Weights of a small GPT-style language model, trained from scratch on English Wikipedia.
Size: width 576, vocabulary 16384, 48.4M parameters.
Architecture: LayerNorm before each block, no position embeddings, biases, tied embeddings, capped logits.
Training: a variant of Muon for these matrices, 1170M tokens, 9960 steps.
MLP neurons of a small language model. Each row is named by its layer, matrix (down: output weights) and neuron, and shows model dimensions 192-383. Each number is 500 + 25 x the weight over its row's rms, rounded and kept within 0 to 999. Numbers have three digits each.
A block is one neuron, or neurons of one layer that tend to fire together. Before each block is what it responds to, as a language model described it from the Wikipedia text at the highest values.

Responds to: Quantity words that open a noun phrase, often followed by a plural noun, such as all, both, different, several, many, and number words like two or four.
L5.down858:511464475486500515525487517497499530512492530523531488474492488504479505496504472484486489470524501493478501520473494508502516488504515478508496525524462523529526507491520485540489521510536501470550454487530487541514516465549485462482490459485478483542509510491503501501486531501482525495491492534518505478506455488460492493537506510490479488514505465488492475480536534494483511521474484496494532505533445505463488513462533482543493474514496512460517533457522569489525505509509468506460500530500471525469501518524454500459497546481544497500482480504530493505537495490495483519
L5.down958:501479480506525505492486546502488486452483511564520456481525510484496506515514490483489498547522504537487527485518535513505468514465489480515454496483508459526531520503541486479503494499517516488499556499492475477472489500412487465532506482493486510537536529444472515538501496523529532491483519549522500515507480500480524506497499430504462520539483481489496409507509473493511535523590474466512511460551481497491475494484506528448485470477478517499513449488497467521477535482498484439472481538507511505506467506516527566495528517509496527511519486461515489490557470508464477490
L5.down1998:477505460493549481515472512486491507542495500505496499479515504487519542496480492511501461512439502511483499477517466503447514473512483499476517480486497485514514521502462473500506496537493505524495504488471526511448466503499490464501522492523504477502499494462497496543483526482470512482502489502517498549468481508462522500502535492529534509488539494463461503497495464506513472560534427517490516512490488524497514485589529491522501482483469503510484451520516452516507505486476507534460477499513521545545519529519512557513500507488492525474512460497500449487496512498475502502
L5.down2190:491525503469466485500506462536510500525482530551515480506549509502513512499557521491498506478433492548535523520534482486477492463520462500479509447516498488498473486555512493521489536501488438547505493500484493530507468499521443509546489477505473480515531530488491500479479538499464472462506495498500506488504468491466486507510517509508474479438504517480498503510541507453543487498506517506476489522561486512488504489413500472507507466504476527465516503505543489522478465501453560499496501543504508459468457529487509518492500496502510520495512462482541498554467496478471471484

Responds to: Adjectives, adverbs, determiners or word-starts opening a noun phrase after a preposition or verb, such as "the daily", "to great", "fairly negative", "impending".
L9.down1129:467503486509462519476522499516482528473453505480473481509482480473472454500519476476494499508512485461473476557532540557491535495523540483498495481483484484476518493510480495489476493507527492551538510490521501491547489531505515515510550487486493511500507500497491493513508519524535535520477516511503485490472463509514563522484454475512525497498469503469524484504509510446490512459553520501499515495493461519487479487432521518531562504522571508522511526479501457494489501517507520496511474538497514512530511499526464478483476474510515483490487545496475497469552465480463522493
L9.down1669:523507533532503512467522495531485481500520479526521477488451451504498501549523506486505470489508509505497542531450524459476480480492486462520484495539516517450509499456503446461483522491503520486472506466467517485532532534542520502546503490547489488486523490497503558478482481525507487505476462485474526498445531529470483497472460478479491509480493527511525521492468495484502507514513543476482484499483514534506512481497493489517485506508515512528529512491488492512460523490512499528535512526469488493484481515478490539463475456511499554481458482456530506510514528511495515500
L9.down1795:489490485458534486502522485491520486549482472481497482538497497521478460502485492481484497494512524506471500463506505463497488489488532513467527456513531509491499467538506484493496506495531528494512529468514504471463502497502480474520478508516506466517514533471522465502497497507460481481481483515497487486429507418521481490514503495483461461491466513497497516519491485452502545515473509517450478507490488486503490497460466500492466504454485483499464543463490493481522448517484499529538471507502490512536566513467542493500499512474505492468513519497476510552495528538531456495
L9.down1947:479509460493528483464473518507514524518482478517463488489492511491504516491495489477512472481467525546483479515491507454497482517485509487510530506525485510535468500519549485546501507505496478514480499531511536544520495526513498574441519511463477508494517520474509527499523478539518499479486556552477531487517489511479468530502483572470522543478516530485485471466527485508513462479440477515528537478513463506480474484472452482514497463545508455520531473478490501535528522485513499500476464519491490525450501519483502465500492501494469464485484526485483484493491537469501496523

Responds to: Digits inside numeric results such as times, marks, distances and scores, mostly in athletics tables (54.53, 1:24:30, 400m), sometimes ordinals or units.
L5.down165:495474509459551502502508551510470526462516470430511483465518519485506424484510488492525514510509489530545473524526504507502538512540479472489545493494541533524465490492494513471536481501521489532488498488494527509505519515491494501483522486501511502529464496516475533502527457482554552518493498528500502498494505505491519503485542492495495528497519495530483524501495515505511531465470525501542507505467530522473485471484514504513465487470489490525498491513492508515483500507489537459510509524497480458518496528519463460514512508536534555465504530511464493560498504513495465493
L5.down736:468477540460532480518505491501529517485470519471506516548506519479477503500529498498514501521491541507523542516464500484489518477542488480484510512490511495526510474520502466538491546500518513502484515502493511512521536558538498524485491517503465507500501490487504491522510527484525538514450476549491521526507493529508479515477473474512467455511515520494521516438486502509506534470493535511512468514472521475505523497503532474504545440506495524521487483505569499536487455515480510488518486478530533497502500489487514512526439569472519511477503545541466478515500490468474531473
L5.down984:486470471457484479500508531495528528469478527490494444484522479497461480468489475465498547461485489489487468516498472520494495492492482506548517530540513504488529495548461462474463495480528485480546533505509478518501532501485516522510485499537526490491539473495498498480500512470515507474465540475508518480507491563472458528489532466505562472507501486526585489496514505496492456497558505503500475492495473508516555498490510506547478500551489495476483503472502544525477461465495531508498511518484477481504477515518496533493446528460464488496497534474492537515493526512483500538
L5.down988:498493470522539471525443493499466493489478462471495467518481522457517473482465494445487559498452457546477514507528505496541509530514469501499534526485511479512522492509492529527486510588477518477514488509507491493502519520523513486527500528539504470536534548468493557460497512522477498485468510520492554502466488494473488466488485505533479525511506520521464531514453483500496472511513480503504520498488549465417519481515532495471473508543488459490500527495468515458528540487493524466493531506506515519502520530479502486544499533512532522460495529492550474521469530510510506426

Responds to: Space or symbol token (space, $, −, parenthesis) just before a number, mostly in stats tables or after a table pipe, e.g. | 13, $11,254, age 64.
L8.down344:439490529489523473494490482512454498487523503521484496477508510498480508504489500464518485541538508483478491524470473502488532488467494516482456537458517484530517487462484550497506469524467508508481507500505471528480487475534526511464474499513467502519457530494444494530499486555508563490506569482515471491504541576492471427483458470538490497490527523514441491490507479501468531461463526497478463490485522518484542497473547487536506484484487536517517562484485543502469465537478482533522522521461460486505502533523477494544523474534506482477480497495551474511486517535513526495

Responds to: Adjectives or linking words just before a head noun, often in cause or result phrases: repeated fires, continual calls, political influence, years of.
L8.down605:501482486493506468508486537541519527496470440504466495489500505487527515502495461488493541508497485485483537487473518505502488507520530519506514504484514502466506499479528515523508493488528495508525446479523497477507514474488545519480511516518484483505637509525538559471506529499551529481477506453516508473428493494469495463464471486505523508445520511520466519524499484480517462519513485477493479534481529487531522506496456467501498480505514493518498506487460461533455501470509516499481508489494489520500508477500533492434477512527475478500489481498495500467503507517504517470

Responds to: Middle digits inside numeric measurements, mostly athletics and race results tables with times, distances and scores, e.g. 4:08.84, 57.12, 35.26m.
L9.down28:522499481502461504457487483526501522523511493527527498529512476465504478498474490478503489458569540475505468490550489499493547581495513487531495475508474508508493521526504489504504472475500495494545539487512483545504511485516523478496504491552488488490473482466494475515499471506480508506516442512492472519538503523493529453459481500456465495516510485509488497507497514515522511500476477511479506482492479496464578489532507522503543481505479459515493466484473493508497530455487452486526486491507481467492483474521503477506511515542528481524511510477450498493507479490507496507
L9.down134:516457523475454451538517527502470529478558484480501497472496502537508513487483510499476524478549464524484529455496481471472497529522486504510516513454466515526498558530508516523519437511483474498529498468511546478497510518482473504480538502550524494527500475479521517441506516529499494510449504490524518557490524483494510488488473495497494500486496511519472512515523467497500443474481547505510505529503515520484506530508513459466483530498488512510467520520509463516489480490455531512501488503471446475484499495441509538490437499497494530527499497521514485501453469459566491508
L9.down782:461469500453543441515460508523445463499467509434503536460507478492463505517504517491546501458507496509486546483522470508482524487477516471505566462481475529487504498515470530481474540534518483488502510489476538475474530537478483477514508495482509464512471479523496500506484539520488494506516505457498486532473526537521431475555472463491466505487544493490525446501507457487503496516471504548480476489529478505466514526485476484468510507523495521495486499484524523551507532503522512539498486564465486513474490473504507468491501525514497468528524484492503504511543522485528512498
L9.down2026:488526493493474499506525501513500494488562494472540476529503520517479490481496488496476485483515479481491499508533508520453470498483519536495503501500521479498465518475501518516542519487498520495504480536470562511477457464507509539519519504517532500486545485444486481516499483469456485484449499503493496516504511513495550464481515511500488479480496544483521520465476520516496470498510482464483508495503522458511538485481459509531475510511509419537484478561489522501519506506501497523471510520477453491478511495437512472470508513503478491483494466524478459526519497489465504538

Responds to: The space token just before a number, mostly in table cells after a pipe, also after colons or words in stats, e.g. | 3, Quota: 1,209.
L5.down163:488520542506518521511484508494525471534511502509465509511459541494483487481489516470500503528470523536460447514495560497533489475471462533514489504504473494470501497454533466489494510499493513522518512491517494508548474516510526457480444445505510531496471480513493457476510536542567476504496450477521469508473491512471503469538509503524490525497485461501490508541513554478524559510512491462509489522490468491441514487546551473498514472443485500543499470517463503531434492477483473527486510515493476450500482534457541464532512515503512530476511484488493525518498480503512508526
L5.down745:486511521571504499477501530481479511541532469479489503534452479465496516525448466483499513511537488512459481471464499526514486459498498508508454533471524547533499490482511542488514487445450518494530518469483490505542528522491521471536456516507483471483511459455497481465505479558513473499505518503508489464479569506470501531496525505532483521484537555502511492517499556517519528456487501493528492468507472519505508519516493509454509504477518500474470446485503521511494498516490545531442505491466480513527510509518497513544496467520551448483501550499484465495490530521477509548
L5.down932:525467543479536460499508535465482497474479517482515461502514500531505561511513521500540487516514504474515502503470510493482500477501499487479469522552424480501463502514483543478487511515531510502535499484548479504505528474471504505522519526481511486467493477530496476536542517490512495514484493470492504445539490511524528491496476476507466529506540465496476524527515478466522486529524518506446478548529493484491494551464534452508525492476450516544471517515512471514478491504517475507497531505543572483486523504457558472531497466485479477534526462487513488505525498510522498513
L5.down1071:509491540498538544536501430494504495467465463478521474508466508487498507534482496449496511508502496479481472505501470538487486463515510472511512478519514472494472476503478481480504471532498518514537492521474475522545492486550482473492465455482529506493525500494503490506462481499470494471492478516540468478440476524483477487482519486491472537501528497495492443524509527524503521509505532551510464454503473492528494476489500507497564507495507502529497460493485513468532465515523523491477526499481509522511519513474484506497500526544504504515483444522460492484540518510481484474

Responds to: The space token right before a number, after table pipes, colons, semicolons or "on", as in dates, scores, counts and statistics (| 28 June, on 25 June, Appearances: 1).
L9.down908:464510523585517530500508476512492515548503520542518485462498484498477533532505498451485509523482494456478484488504427531502525501515513500486550548527551480494478539520482482556494525489512477484527480474486482495503501498451512529517533495449523508449524488528490481475480510471534482551498557519464493535474480510489471514485525481488528510493505459532474496532538500532518502485491544502450498484534454521505563513504504480513460513489464504469483472492501519495491470507459509502533497486516476492464518460545475506513515453536500509482508519459498531464486482523486537500
L9.down916:445500525505527476507502546520488488483524510519515534487520472501484531480501467478489470515490525475528456488489495499512486538460499450507491466497528512549510494539517447481509509520478496493452474474527482489510475518457490453479532481493490466484455462479475522474522448524487531489519542503498496522496490529504480504481505479484456493470494455507455493527556506506494440500491498488479466547471494483496531591466508461529498508489474533497491496485469474469509504520498485492515492451503517472479543487533499497475480483562507477496483482477463456502499515524539502472
L9.down959:476522513465440519473504515491452447502485519489520486532484535488515520496519497524534500483491510521484517492471515507484472506497520535475507516468517526540504510483497503491501523503485513493489470488495528513531474490506521524516504500454558488520519527508525481514520513511494494520455477416519481490509504525562533455512487494514499489485503485447484515525516463520530549454502527472547510498496506495498496528535498520469493471515462532461488529501465488519461489508530459493509492504515444528493507479460523536478498501477469563487497496539473488531432493530511494485
L9.down1569:490497482502507489516480461461510480517522474456493543474512534488489530483501487494528502494550533497477510529540525455529469522558539488493535447506491507511484481489516478478504519471546488506467589511531518517453488437521523535491534529460520510510477478519451564508505500440491475483510540508516539491503494482488477488427463461475507503491485523501551488476479516491491539481508492496520434472444518507480504503478509482503485479506465483487485490505514489517497499489537503533490481514514497495496487503496508524505478547483491497498508516497562463476492525474563492504

Responds to: Middle or final digits of multi-digit numbers in measurements, times and table cells, e.g. 28(0) kg, 2:3(0), 3(1)6 m; also Spanish/Portuguese name pieces like Bras(il).
L8.down1038:494509514485487550536494510527483507504484513469517511509543498503511481532490514511495499468518523468502502531550558483564462434451501489480460485505530473493469485489482514514509501536509517492508504483504514540557489502477452479472557542497539523523471450501530588502549505513493488451503520553510539503475476461485475509466440459509509558486446489449467501496523491511469470465470506521515456471453518476524492505498517523481556451510491519511542508511548527502528522482479538510536493492492473509494516494503481514484513498516516537506496463478502505486502497466499471501